Weights of a small GPT-style language model, trained from scratch on English Wikipedia.
Size: 13 layers, width 256, 2 heads of 128 (1 for keys and values), MLP 2048 SwiGLU, 24.1M parameters.
Architecture: RMSNorm before each block, no biases in attention or MLP, untied embeddings.
Training: a variant of Adam for these matrices, 355M tokens, 5410 steps.
MLP neurons of a small language model. Each row is named by its layer, matrix (gate and up: input weights) and neuron, and shows model dimensions 48-239. Each number is 128 + 32 x the weight over its row's rms, rounded and kept within 0 to 255. Numbers have three digits each. A neuron's up and down rows have the sign that makes its largest values positive.
After each neuron's rows, "fires after" lists the tokens most often just before its 100 highest values on Wikipedia text that the model never trained on.

L5.gate926:085177149106142094087151155105077135151082161123162205111172119111167103102111113109115096165134165103128155167134135111053118110143146140106124149152083167131145132086141155188123141090063085140134151116111132132171109144129121165115133151149103109186124127130081177138113143149095110134136123116128107113101106173128085097221150116108048147117128116116118130102155178156098175185144080155086159051119109196154108175081155118173146087113151137162116115075113149118132115106108081186129166151166137135133127077073169111117175117176093136099138076204091150129102132140128074096
L5.up926:073118115152087150126122099119081137145166140075083133110131100136163121183127142132154166145113134119130161182104128153127075064133134139164122082127161159126041170118104098143135176083099163110131106112135188139146151142107154122109117178091125122077189162099137115103086119134147141113181089087130154134167124190173119132124147127129120108152147138101066124135082140189091180163112082132094145091114148129093125090137125093129165133180098145120144159167201136104064145113155100123064113086149126201134091112130130140062161144104075176178163106137153097108128172132125135084
fires after: " di", " per", " a", " Bu", " A", " Per"

L9.gate1300:129103087105207129145182117146165090138145066099143144195107203136114136159118117114114131113156149145112165106148074061165111116113143159100136070162108130103180135158089129107130125105127092145097050084072123074172071166160121080082131099173116121094123128088161132146190097181135159153115141109120148116086114116137132139147130114164130165164128130080138128154112082126075187119077113111121147118129107151103090089125087111187080167176139164148179120108107147164158075109141090107167141142109130151072133163130150116072172086109085131119139143109166092158124174137140087134
L9.up1300:117098118173163124087100082170086091143135109127132113149146190113175139063152099138132159156128114176181100092135105190113125108095168130164186094101109166108111137058057098097097129079162132120119116119158108164129144097196134129131094063189074066107166146112083129091174146117169178105135089174094132160136097099070178092111172162163099096136086136178109173148133111080127083128120184121143120122117127183188150151166098115131105119177095100104069102174137138197181117077095172177139092195114142128120126135086175099092136118164109144096157133112140108093193103159138077137
fires after: " ", "se", " Indian"

L9.gate999:153172155142156155145139165084117098165157131077155202119150147085150146119125139138155109156092128173115119112102111094151120127147141136071144140098097127154094132124194114137202078134149156117143067106150164120103085154106113104094095152138165143127084107142137112206098156103099151112156063094069117070148174146144164109184093151153087136154107116127125145143167089114164126133094148138188144090093187120146089084124142097096069090158165090173172145083162172141164099091197122213095212193156114114109150074135123153183185149088116105082105139146118141142146096116128127144
L9.up999:089129141132122153106102124088087144136126165087121132115138153154116133081110183126142105112086174093170125141114159121128148100133088172158200098114057103129147188100132151171184196054171142156121131137088133089124155124066130146108135163129123104167159086119084085103034112081098135115102132112146153080156081080122194127086129123144106112108149121178066124075112181189139146101079153118038156166152139138137179104134141131179127087133137134105148137132133073117120108106109146107104126128075156132091056126088162144193132102126122118131189119117116114116135074077109142091
fires after: " P", "ic", " Port", " di", " Di", " Per"

L5.gate1863:163091100073152130156186100160181115133097154064049108150148156148145123091143120114133163166123121108140135150157087174126137120060136170149051159150086115150070127143161168150118130113161094096071165107111142116091169113160098154090145126121108069058099142093146155167102130166130072149145142137138110097087191110159121123156127147133113151144146097138141091168107143164174188137083131149133130093131152095102090161128115095125156070087158188108152184108180152108154104115126170094108159092124095126129190134088098154121131122086146102143124157076122085112132067153114180155
L5.up1863:143130136156127150120196079102076117108105092091142139118164123103125184060128145135171134146187113121090173150157157135170101102164158132135146145135102177154118090093120143179079080110167095140115105101137138076177104118113118129063111089116117121156131144094114159133155105120161151129137135138127112156121086202080116155152124120129195148126137117172142132119160165161153156184112198121131058085081127113135111127118101158214134164128154149146085160163125133104089095081146147149157139150153074058170106174113142174161142148166152150160133100104119148174142170088162155173
fires after: " ", " up", "-", " an", " a"

L5.gate261:096098143120171099144155198133104124107116143114163118115116107118139164154097142087131113237079102128116111124066140150102132139094123128142104200107142094096141109146120132156164099105070108095194116116079176121153171152126153053122061175129154128125048151162149109114097130162116128159052059099135121144076119074146158175118139121126132123130130191152129122110086122112210119143108122148158176083089131167162182154125074122149126070149143140172171161154115160096161199164092114124114117129109160108045147088140179140094140077117149108093108133129079108101080136176124110117
L5.up261:184076136158134147109143172147089122055087112105149094121146091130133131121121122096143114142064095135102095129140095097176125177127120180136146056155079123115093099100104174142150136125149120149183121129158196148087136158163082103125099174145116100136089133114169127104109128075101208182058101096157201149099168141135187193127105151121162110168108093145153134153117072224221092148097155152139119143098152121053143135131083055189092170172068114142155141104098139117144213126111127090154100142130090138061152110141140141079150137108134146114145164132172116116143182123142126074
fires after: " the", " The", "The", ","

L5.gate1961:112084083125037178100182140093142063150058162126154136153164071123134154115103117108090130100140141100088118032120091100139140156093151131123120135085100150141142080097124119103144114135105092139142132079089185142067161155159166106126107118126084115074152196124113106081085177110155113196129063133118132117083117168085126134178115138145130122123123059169138155162133113127133171136087135080135176113126200058083133134088128133159128094149147109126106132117126101112094127202125123165044120201097054113160131151122178130150128112113122153180108114120123097088130126150107164144
L5.up1961:129140115121116129141138141108156175091132097114128133173204106049133118110149128114149061139183180099145096116058113103133091174119140115130135175060117147176078151134178168156160162132162174122137169129133178118142124044123094120149134220176182125105143122134149131145150169162129133136136138164155098108140077153190149154076123114176094147192121080131117159138064172104151131125145119121187083167076185156201160113162134140174107153125132179146206138118075164119129104161132150136140079109157117118114037145121159175127143138127104073169170139113164066071109111132130161097
fires after: "\n", ".", ",", "),"

L5.gate1043:169119143115145144119153198121105123075129118160177163155107159139179127094127182105141113143129098107182064171164160160161168174124121126166168143128099093159072083107116082105119077142140097174207134136059128149146138150112127113096129187156162088133075153124159134055091114067101047094111086077089107160075138078130147132134165138121147125176127142166131094135142114129135134160122106120147068152154133134188148122156174126143122086134154121150197151101158066090167154080124119125117156092106187149138168079122127141092135152134101131144195117153095083117130179148127133121
L5.up1043:166130102136053124108182144153141111094106137105192131148122135148051090122089133116119088101105139107170110183131118094109054179106131075151169140130117103095128076092125157149169179194132151148172129157112123141094100130121122107126120150155168094118127152136164155057146155129082149142102182128137141075098125155114116143123115095126187105191105190123111089097108131182102159211189084106184142123147142109139050070130186111140180125140159102126140109118145148103106188133105155126154184106146080194142118169138138134093158093086167161153170201099115158130141169132131154114
fires after: " to", " ", " re", " the", " co", "ce"

L9.gate1464:092132152175049168152190091106128144124125099103101154113140101136129182092062155087110103172104158137112106156100111134140202180148147141150175182176132138107084129182189122099102168101124169139141136173138108102120092141130130151162160138091168158156147130126099130108160181128150077120143155129166116172106073163171059116142115093089106111165163169158112175138095114129119094086107089108099204068181106145114097159152138164109171113135179101175125147146108180136133165102134115119136158153116116134144179117169163152122122104119115151138155161097099204196163090130060154155
L9.up1464:057135147108141084125094105089114088080096139126156084161106104206131192178150104146129133129124102145190164159130111140203109111162147108041099144103140110146101130067168157099139089127114126027140135111091133158105118117096112155171115181118158099105173142106114170145137107125089100112117108108139120143125116167137133130136143115128136134127180138147069171111119127072064125095165104194103123100149161125156133070143120147148118125101121100132107119117156126140088087123116093147079165140125164128173169088102149114193085106133133095193161145140128125127199178105149153115
fires after: "\n", " (", "-", " inter", "oc"

L5.gate1368:113158098078133094097130149109144124127075084080123163085185124104097148129064121097167175161061140111081103153129132140094117169149210131146079115116114076152085106122125144178114073101107095156122152148088110101107097150174106086141157204157192091136126095175146185146141124149160112104136054127128171035156099134127118169127117129064184116096139088124157170137104107125116158118123114173136175142119129105108093187118155134138090116134064086114167090136146111112188186082179126105117132121157125140098091128129128107110167113143131133144069131160100116164142133113130118054
L5.up1368:124125114102072181156154120147187208146111106124147173155193124085186143157109103081065154109104119130174095083117167079155101138170122186172145132111159120058117201130161158155101135116135139128147136162182091133167170166176165090131145112165088089057114122108144146084109157157067090098055136184170095133143104147151140158091195090117080128105130123122148149100146169119150168146140203094133132166129112163173110154089117105060142122098161139130113105099150043151118146133129148136070156156115090198161180099139141161089118186113110111068164128123129085106155186116103133129
fires after: " the", ",", " a", " an", " The", " Mar"

L9.gate937:177188193129127115119076134147105129088162174100148132112112138175132129143147189150103172150123098142162090159109154147176096085162103129114138121126079111164189134101178096138186136172153107146118133207092166185069158147145098152142120083085083096187129159096149080184091107178136089125106151148136157157128132112159109105143088167160185151182153092128140068132112100132121102134082109116099146152076097155188124133129174154105122174148153100156131159102110135120118128100137175094083124131106094080173153122104081143170105132119102129116111139143113139104130065138138134168
L9.up937:109195122093104116165112136141103169150136143115114160081149126134107115128136138193130123132143168149135067080116047124106147097132081124111151113127127060111118149129154126101124183102055102185118130143171143183170059156136089086144130183168105164099130163128207177130130194099097101089155155141091091091168099193156137125132139174128087194098153136090127138176116130085146147129008073129178083154155124201092123077111146171068095125136121132124052117110175119098161126101131130119151135156150114107139147143107150132160091118144098093177094051132107140160114115115112137182
fires after: "g", "n", "c", " De", "d", " de"

L9.gate1008:114125122128159149163182166138078124147093144118146106134143149090071174131132141094131065185194132109157106132142101121120171139104088170151122110135152109119117140109126150113148211145159110089209075197176160090159111108142160111087123150106140084156137137129113111163144147102101112129130092122117144137135134188110109036117133102099097155145165169090128081105126128148124157084103133076059135137131093089136202085149149116157178084128100140123108139145106130119122128126143094185102170130138121119084126142159167121168143111092133172078146135067131161091093073186084150101
L9.up1008:163090124082145112174109153138137128099073071140057127155096170156202126113163149128094104128149157119153065134098104125123148100106175085119145168140131115119159186142127142153118167117154097143184111161044182143135083138146143145067081106133168068079184149076109108119163119135084124176144152111119117107132142084177108112092093125078089112083156137126097097101101116099091138136140113109103077108100141104107145128152127146137069166168124218144074126104102148123073076123153191122163182094110128149163162135150166124154107167072128125117078136161160171148130183140181130175
fires after: " p", " P", " pa", "ta", "ma", "k"

L5.gate1562:112077163154144137168140120083103174103121128083151109118098094125153130106125138124157105177131115153125109188214120114206156128122097160094155105097135150132133121189140149151160114102100200131103135080086139110119141122097114136120105166141138143146153124080118148064117122089155106099184171176133102098127122153146108152117082093139122153187157113048167113126086122081159140157136154101179130044106075116113160155141138107109103140129129082159131167192123157136113108192115152089100129167161073129101073145131122150147110110034191151127139202161102087126093119136078131139
L5.up1562:118140160109073120150181127133113056125129140124056072210146134120134138155108144136115030145087114150135139137181109104148073151096107126177147070138123163132089099068116085157173130142115153107212106074105171064143125158175111125057123121103082106138167115158139133131148192116115146195137135145175117079138132145156215076162117100144100110158166143102155141134084096080091170106075090103113127113138184153146130104157081121083178120129058149067156160129138110180138107083146146136123141122112121129103089151114128116143147145189166113081185126073124177108146103116098139136
fires after: " ", "-", " (", "e", "te"

L9.gate1526:150106085059141143128156145210095147133073085162137137144078185111105086137067136115183133145159080135144139152122114110114145127113156145087114138097110087161131077113104193153112098067124156086148104127147148108137076181126113137170096129170140103131081135140146143110140082117091156180117182083114145133113087133133147123103107165158116140070161022156090134153173065126146067192102126116166147046108182108161110143157116129162149160127135108111164118121150124074123130108089178112133125092099141158116166115049164138167168151086174108105155156155171092138115086091139127184
L9.up1526:141092120126139180128100110182121093160146138150172123080146144199094141156141043149184127161130105128126142219086124155072131137144152189150162154133145084104152127178130160122125145145114121102159173152068185136114107128131109125119164126140129119082110198066170099124100104098122124155106100066105162190118121164143122146142108134089154089127171125109121081120119117195168106135116150120065129139157130144098152191214149044161142137148139149130193177166109180161145082085119153132093097133139104098140204072069158131116150148078085161098121131127163114125132162169112148156
fires after: " ", " to", " of", " a", "ne", " the"

L5.gate1805:145067130131122110144125171147150107124094095150138118161178123148162059142042136095088104180126095108169109159178116140180067122083133164084111109108105133121146099160121189138106091105148121168109139137114134180111072135146175145113197126199156113089119137151136081132149135101026073148112055123075094112125135081124145126172102135128154135093146106121172116145100145111139136146102097147191143149097199106149129103123122159129137110166083068158184142150147136111153086163102103156157052161114111089134151144152128150121086163162161122145093097114217179114154119111198171140
L5.up1805:141084138143133108185135125113172106112085146123102137151128155141110102160147111102078069167154126100127165149129156095135072093122138123097174098068186150050127079140135169159149129152128100157102187155090090130154140139150173100113155198125109143108130068150211093129124116084072114162127115167197094096080176108100141092147117125148207064095147135127162153128149137138097135169135139158175106126110183080140095143137133141116120221132131129097144078149143123132145103185133129071124066107078078070149145107129102189147127100140093124125097115150182103117136174108158130175
fires after: " the", "er"

L9.gate699:142113168115170180090172154209158152124151098129124107107105176097119087198046183144128148134084093125144096139044165117145184187161150128073131135143156120097138045207161121114120129069108106192078181194141110144122081126180186143144129073127157149109111154088107132116160101114104137144112137102102140118146119124130123156142120106125156174091110118141122071134169173150155151142170153141176135099126154173118124143049097170152111060075129084161182094132111071124130130129183095090136180196156104049114142123086164145109125137151170113144134119135124101122124127094153096135
L9.up699:058152096082134037127095161136170190117139088159058148066100088157128119137136130134188140142142114134162140138167164115160135173088155147095158136083088110124110143090183093135140097156151112151073178130105163114102129159147151151053161131103174130116164071113130160112136157080118082101124136132124098107159108125086147187162150121129105084162135170134218128102106113159152137126141104133108154135114125095116137143133185139149076127107202072096112130157157143116089172180177147150099135102145066116181159101104112178153023124122119175098147142102150110156138111084089174057
fires after: " the", " The", "The"

L9.gate728:126139163171114113171128136146130111158098135186106182124126142113093172136086159093106123191087145116133148168087073117161104147098094154091131130096100132083158127153135066134150156115115156137156122145173138128057108072116107164102160129108172128091200127135155155127081176113049090121094133094149124099160134111173096121071098134111119149131170088141134139120086150168096114102132057080114172085117127103179155142103144071153167106106125122135119153124138180160173095116135145114100144145138150156094164132120189196118142108151148191132172139078145110112115093190114142151
L9.up728:128118095131149141119109127137128120105164116101084114137099171104171220153147151099138181137187124113092129208181102092074087132089137156093174133162158132159126118155149138092106136175150095093137135098099107072169148114149116120150132128092095129168159070116078152141160145107101162132137122105122114084147040151115068158128174117080100116177136124141127128133113134102105123070138097122123107124157110120064068150145141151133180162131065197126078137082144152138116036152152129099179127139163061107138168125100152161152133152114105117201082086090175170152106148137154110144
fires after: "-", " un", " De", " (", " E", " \""

L9.gate375:137149180090131089129087102087144132115138159112147191153101103129100114115128107135103148134127147149163122194099118178117067180093090104203155189193134110080184121147071143094118145108174129122111138103097108115086129118121132147134150123154079139137097081116126118077136125122163100187100170075098161107124111123161161144130131207143115122160131082141090136093122152202153084181084077143158103099126087086060126137146139107169129094134104152091112129158138169077158123100107120119116194127145114142145112177119162119065050180089112095099167118123130199190121133140138103135
L9.up375:089143122147113164171165153102165140141170143045140121108105124162136138103202106123163100139219138130144123139140156136142128146096093104146191071082120110116118161173128129099176154171105157108089175154116116112128124118164091169185073044096156087056121084196126181097103137158097068118098097112100103132107127142123143136142101163090102133139102109143131130099155090104052146091162084136068169170128055123128123215166158103147112157167090101150097182035113185122124145190094129113080121124117142094096098136180117175151153142138116129143111153109179177140085100140058133166
fires after: "s", " ", "c", " S", " dis", " head"

L5.gate1526:128159166082157103112103146117059135109059129040098142067111123124100087135166160111129111125145104179066133158168078056079204117162145098081110150103099127146124068112138157178121122087086183086155077134144142106162147140182122106134145095090132132154062117151121176086115161179092139155115148126162124127139046094133113063118140151141133103122124126159104116137156055182112097074167150116139128166166136083108106080129073147148106151152178133143103165117114139105218141104087117111164130134170112120088109142150133140113144146131136084142149116084123081128112135151133157168
L5.up1526:164142154135134114116194169101124123157115102106209079168099140085117151098129155122199088140109090102146111119197133129146130146121110171174114099097094051156098096123118143216187144101166138175196111068127168116122125124208128072148162129150145077124171111180120152095151138082096118173144173097066129110145140111153148139127139097076129085147134118135124097090152174157179159146109115131153027160076151165108137090121144108119115131136062074147159105149141134121180084100124138191176090056178152176106145080123108102140184102136102145116099091138121158147126120110101161127
fires after: " the", " ", "ent", " mi", " me"

L9.gate864:113174122121083111136190094113159116155108097149095161122120210133148137167143161118113089181127156114134178145159106138122129169131118162090138105157093190165131087155067089065154140058147126145058140063095170143140116129159128124172137177106165105190126192104090153076125081070157171117153073091077123092181128135133134135146142117145141148115124141075135163137129135098113153124097115108114159129118140097137146072164159123181177065082126174161169190170127131087159085097107148161156126126114119139135103143108141125168198125094140129140107129134126168132114074126106151091
L9.up864:105112133171092112129119085131142092108117093145141112132104122158112129083086194187095159158170168101083094099188124127090157118074168119209143142102143125124117149152123165084174162080165061151140164083171156093105104149169184127158100139125208144063168149055120163176078109125135112136167141111102112136136096132165115124161124143165126079103110099161100121116144202168131123109081121122145144070116122134140133174078104169165129132141167203134145123146138115089134161091121056167114127076126172164139165087118101148145117168148131147158117109161135170131104052144135098097
fires after: " ", " p", "C", "P", " P"

L5.gate255:109164101114100163135223161118146154091090104117121169101122137136157200163120133102089107138128119134152138172115131085149106168148150130106074138101151085112113088155156116149131055138111136192086152131069078194139065132181101054141175177167105033082109088125134179121190111082106105155144119145051170154114090109151138114151191186062171085104165141076125159151127161146139120171174116146152152141141152139120110123121141105098099125135145112159132115172117155122055165169171141093125171132149118117118203137120130142134167093098114111118076149128145079126114159116136082119
L5.up255:166062135107103165111077174101095148088067141133169172092110132160126135132117150092077068195122098112119132122179143062123096181141129158082144126097108117144131141105093139125122111107173190133112115159116105164123122118157096110149124181105108132190104175125176144117105187067068086155097114164100092090118140140104113140191157178136150101153146084123124147189112121146138130138171127141148171158136111094100146089088107115074071126148175088108130085074127181138133168178139146067108120135184086099118078161097089214120120079110128139142146192165128097106115138122121143151
fires after: " the", " The"

L5.gate1873:118168123055145153133163096094102065129146149144171111125165151125142098111124170120126101091172178111139089146150136035116104173080119094132149148129161139168149180118122171123131153195113130118079125116163152115101092116123079165159143082187108107122121077112133142109125178133113196181118113080085133103086119141135060159157161068172080151116110090198163177079121129110147103148086092105131141104094152134116165066173112214069131112160128054168072118116179133192080162161149127118121169137089109119122136094139161136167143207091107121138125135071166155145067107129106129154
L5.up1873:119138124058142116111180043096123158154137095115136130161179141131094122159155096123114131097197145118148147153135150048108143102130152085177109132156115195123083155111115124150124134159134145113136117145109118108153093176090161102098126108134116105091178098195103169119088176107160126145153141124109144069116138153167074150112120148065195145133094132164108111104107173154143173142110166144108140074153143129154126150198152151087098110087127126118051190057169152151128079085111185110161215145111158069107169088117152103130134132131073174194134165066178122110097155137170123124
fires after: "\n", "s", "Career", " also", "History", "ography"

L9.gate1027:166100130122146151126116107120140061150132098095121175094179233072120196138110125160142056127134095149144115153158135122152130116105121117128079140113090129174131134176142150169132130102149094106143139134093086095135146158142131209128162120115110146093202180137113120133120089219079178114089096141106121086084147072125150138145150182142132171116156133095186123198115105155102142200113164153168150086118154122121073103128112106058102083189136108105122165133125151124188064144175119147149147097164129130101130122060102106157156092184072125117112156086084120114131161153162144155
L9.up1027:206133136154130155078130195187143083084149144094152131131117193152106165099116138085153138161123205158138154150158155121119102157145118107176096082125103156152071158060112092118127149128139114072127138062146137084127145191160173146095088115133163136108174182116153116121111136119203098070136131144141104124127097139077106159107164134165153118127114151144126131169146150122148164121111126148082071143133096122089095061087126095061141145122096105069101161203136154154122103076172105168132173155180115114086103134078114164070158152147127173089165134082134134080128124169130144166
fires after: " ", " m", "man"

L5.gate1322:095147123131148130125159131094101107172144121099151144169171149069129109147095154179129127123164133144106138138150153057112123175142143081163141163166151208095185082171132104190149179090069109139136137162150099116050104110166083167097151133119119162184155123139096134152160125169176160172153102132075161110139112112146124072097145136186111116107118067189212143168147117116169184119060134090138119129141142104084128110089104135104075145146114095102151146128116086132157107154114111161117173159095107105090051150099149165129117145079109109124096125094099131149080150120176165142
L5.up1322:157113084073151150158190141155103120217142092157134145145193164135106090170119178117138110122124101127170189125216143095127091132124137106139122101212118161122128158189147178111151117100171149135168114094149144117156143086100143163103176087171109146129206105123154132177115129104095122152110136096116092117141100131116139190136116122091168128080117099142184141112136185135127135171163125132078118174118121150096130183168111162052063141107143103177099190166094125106148090093093139129145180101101133125126108165116152134115095129133133123143147138181219240096137131103138151120
fires after: "\n", "s"

L5.gate1931:167111144191105140144065131138073141144097115141122162123120153113153107143131183105162121175145119135124068180100135163170164102127166118098129126121130117161107046147151131153122118098152140131179063149149130112039111168151112143142123139113067169108082123103166160156091133204112193130095115107135098143086088136057163137151183125077117130143127145131149120117137147102168133114162088073163151166125145176096079145125137101141117120129171123168204139175144130047101144175144134247173115183109131110153075106156075179158075111145106188111123126141098122023143150172142152123
L5.up1931:166109085141095109103112108132089135134148112070110100115133106111142113094084072123130105171139110147114060126174118137149163082138149167158093089129088122117118137134147189128108118153096089185099159127049144136134153132116109102082108106138079098125103121098173157140111207136143147106104169096139114167153122163116105172167137153139155106179175104069158120115093186098153173182111146085154136198101182138042145184123168089118119167162159210162146138193131155158139149116155046090122139178137148106141117088117074122061094145140159169149162098128103099095213143110173116143
fires after: " ", "-"

L9.gate1637:145114134092183176179159198172150122115045107110123135129196136076110099170092104105121142085137125163112101189118132106135127148102096138147090124090121143093128114126111102098126128181145093117105078137165203107117116141138093122107145084136114032150091152127104129087115101109097141184058115157118144095095091156096131150136079089075109140191108151159097121155099128106137108122139161158131100088080097068131149147147101131081152126088190164140119061119158138096164073131178166120115138130116131099147166120064176153105153143103145126119154153097132137126131143121120125097
L9.up1637:129124177091176183068083116136159155132108164102151177119129095146143123149076175114132132148155123131175100081069104148143137188126071140070142177192103165197115124120211106119149148074137173131117098120134118116169151098094112106122175136193131149161128153197178087174161092142118100084131112160153111142112202154154115131094152165104098137107093123148195113076103146137169117074119118137167051137156156110138083095118179151132149143100113159138164114138144165188129131123110120111163196111130134130102101121071112169141142178149161104118098091095186132151137109168161117130
fires after: ",", ".", " the", " where", "ly"

L9.gate1825:113087128152098131108130173172132156131096161126164164166137169133117142165134102159089118047145142172135115166123183122101133123041082183152127149121131143129158186123126140128106134140096096151131103117106115220138160108129169073139156100146096140114091149150054147145138088121122129055126144151169143080129093105172098109128122137124125126092156134086106076196064134155143171101188120118171151105105080067079172148093156085120144150173176132140128119134151074136162167140117119132111120110095120150105140134158136104122081190099097181107131103165184152136110167117177114152
L9.up1825:153118165122129123096136191136198124177087171166166110156101080127120135103130115076120110117173138165152082091099108127151171115153131128077169171105151151133094174173155081103183110114153152153075070122116203105151146132166126176119104105165207129145087124106206170190090106078098132089162132113171145130135154182068165105155136102107120136150132082180199157138102085091116141124179116147106067149135098099114139177115171070189135115192141072126102107112146181146138174147146153156122135162093108084167159139107046117166187117109169162073170080112122172090123090155134154162
fires after: " S", "s", " g", "h", " U", "ar"

L9.gate596:147159122171094156154158165162084144168175130153149187145127133085131133139141114140159076132143121139153145156126144075220158136145142137154159104199125137117103102131102101078106157088129144137096147127112124117137144155156109115142183111134099168118199127172171148103110192124112113173108132103212113107118127164114161119118156115116109091148156144103159138112053104107086109110090143118115194178122069124068097045166172083058147131178106136103131194157098103146180082082102183146080153127134085160062164081133118171099145069136114103105154167091088133188118108152111109149
L9.up596:135162099103170122167148196081137073153148151185125129152117159097146101088091121115105165142109108192187107181166167149144062125122163100147124086162119144125064074152087159104084109186126083115136167157162119135092178086125162153089099160102103163147168149166110116191124101056159132157132072112111132134145104147140111087084117097030115113152160052173098099126110112122128093138157142070137096168139182128122064111134183127133131132134136117073115157156119151126132108111161155152139127160097160156153104137158129141057026177123117134129095096150132136170107179125121166094
fires after: " ", "-", " re", " Re", " ("

L9.gate802:128114154116122126155072132151078116121090171121120144092051157092061151138085117135079137190132090116106137154146144137083152114114157095053140088097104099165188097192164141161134129116093104184139109148081107155181143157170185106076147153162076070148090137209139138133085116165079093092070078106115096159142138135149119153149102149184145176130153068099111113105109103121144129135104107190162129117116084119119135123177149126111175147126080141155141125151136083154146148094119109129166180130153132158151193202153115089146147054131105115145109169186148101077161150182137165119
L9.up802:185128134135092120032133156157141130125145167150173138076102179131132095128118123101144117143094129159164176113119132146089127132136084099096111159060116095159114127139127062072116157135135155135149187152123181147130160114165152121129127183094105141165146149094168119115124126129100073093121167150136140129208120173128201154149138157142150166121100082126150102086095153126190101121078175133214103138099116215156146107178115103131099107136120129018143071154085145184162089130090097130167180053128103082106174116110111126137194166154123111143146120130106133118191129110194132120
fires after: "d", "n", "h", "th", "el", "gh"

L5.gate238:151143164153103170090097150156091147077099145113158187103147116138199092137159138093157128122138139105134104144114187097107162103122169136111096139161163147164136056137121162137192129075079231121142138123109112112108129127141138097093061115049146162091090162085136177090097146199097094116181171146111134126083084111109127111145114171130104182099173112160115148099115096124177125154131137128201172124173107171158119090162116080124129115107218147163173173085163127132130121080114112102189173140145141163128079134101134134135161069137117127124108189109109084117127158157101124132
L5.up238:108100127084083028174112082171128101066107098098120093145070167161102213148130095146169083149123119096132140131110068108119090168155154183171223078103130056123117129108175105135147139106140127128196159119151153112109126131223144087181152157147151104103110119121131165173150186100165126115163079128129126087168164150068153137171098193111099085138089141138148112127104142155151132127138161124173154102120110102115085123132132072144142133167103137117137113139114139141168098156139136125093110095095146077148133140123143118094169126112145139132158127137132179106144152142140141095
fires after: " ", " pro", " Pro"

L9.gate1710:166073139124084170195117106161115158148111078184103171118117095101139102111099135109109114168135134096206194090094072154143113162140113109096113201210138126084194129154132098145144193144112087158169093117116141078100116146144137153132149151193139108114133096133150143100174216099172101117111158131120082134179139151122085169197133113134126117143145103151105130157077152111088096138145119146100079113164088099113143088161210103084094082147111105164134102130166132091177135040125151074146206130086101100123130137129142154165210146157136138088094126107104147081114157161087113102
L9.up1710:122085171098129121139131112126092164075168141147101083067099137081156162092173175162112107110134112124147138164145165115118163170117123153159127118133098136122078168125151121124174109138132125154121104054154155170106174112160144176128091101122107162091114118122136190145054133108108087084123118135127136082122052116087119119155167137096081041180129055152132068197085157148154095097157182116131113167149157107152204100104144135104153172159118103107100131173154125149122180162136124088097106103202135091114157142109144098089121101173143129080085178158151148170143111181071114103
fires after: "\n", "-", " (", " \"", ",", "."

L5.gate267:147128143114159090066185116091158140134146110069148121141122148115127135063127118141167157142114139092109111144152122166143130169062160097123166148083138106139143183120121156188099125177116091123171137153094087159098066101130137127155172136110150079068174152182132174171079207170151148163148050145126084089184149157156079137146133118173121138105153077098199184092104172091095162162113116113161147155171149177130151139148180155141151117068178122152108181075091186150141209147100106161140171125097174088115125131159130129165169140103117123172178080116137145123110095122171098150
L5.up267:100062134106194096120125053101091099111103111130179111093125140108145126085137152113122105083089077169092100075173181148131196088096154120136150101157060138112135115132142145159087108102116130130130124115106151154135144162091123146152165161123116117157184155171050203182053152168173119211096089153095152171133120103099055162125135138136147186119086130098096158088105154138118151094119130165140102167103175116133087136137126152065139142102086127101055124146108118133079102095128198117107151128137134092173124110142101153108111088102116126156201093157090198089115151172151133128
fires after: "\n", " a", "s", "|", "co"

L5.gate789:193117172149124186159110200079182090125110123130117164154137138115192187098195122167096153170112134145176121123081120179117116159154195055067090139144172065128122117113141113124099135145144087120160110104160132144168115146141138097128109171093123155111039102106130092113165093058035120125131051129122100154122123107122136135129173061139058125136151102131149164087094124140183127163207109127101130143174115151137169137059135161118146146130124090170106113119109127090144162102127127107135149180097173139092099144141135134162118102137152115161079149083149155072110165141118118093
L5.up789:176112147108132109202107120117149077116086142109155119095085115107108139171145085154157154188107164085132141141176123115143124121164097145104057112099193140077160118104094092118096115166179124147119147093128056191096068078140127124134135138074132077121121132097107187072094140069158179131150144110110137161076119134166132181162106147111183098151120115106162092166085125133090179103118138141131159074119194120076148106142137092167142142108107116140114182111079086142043122181124165119138129146058159089144117143166114057112121055146098109073154142064120126122115121064179090131
fires after: " re", " out", " end", "ll", "ru", " He"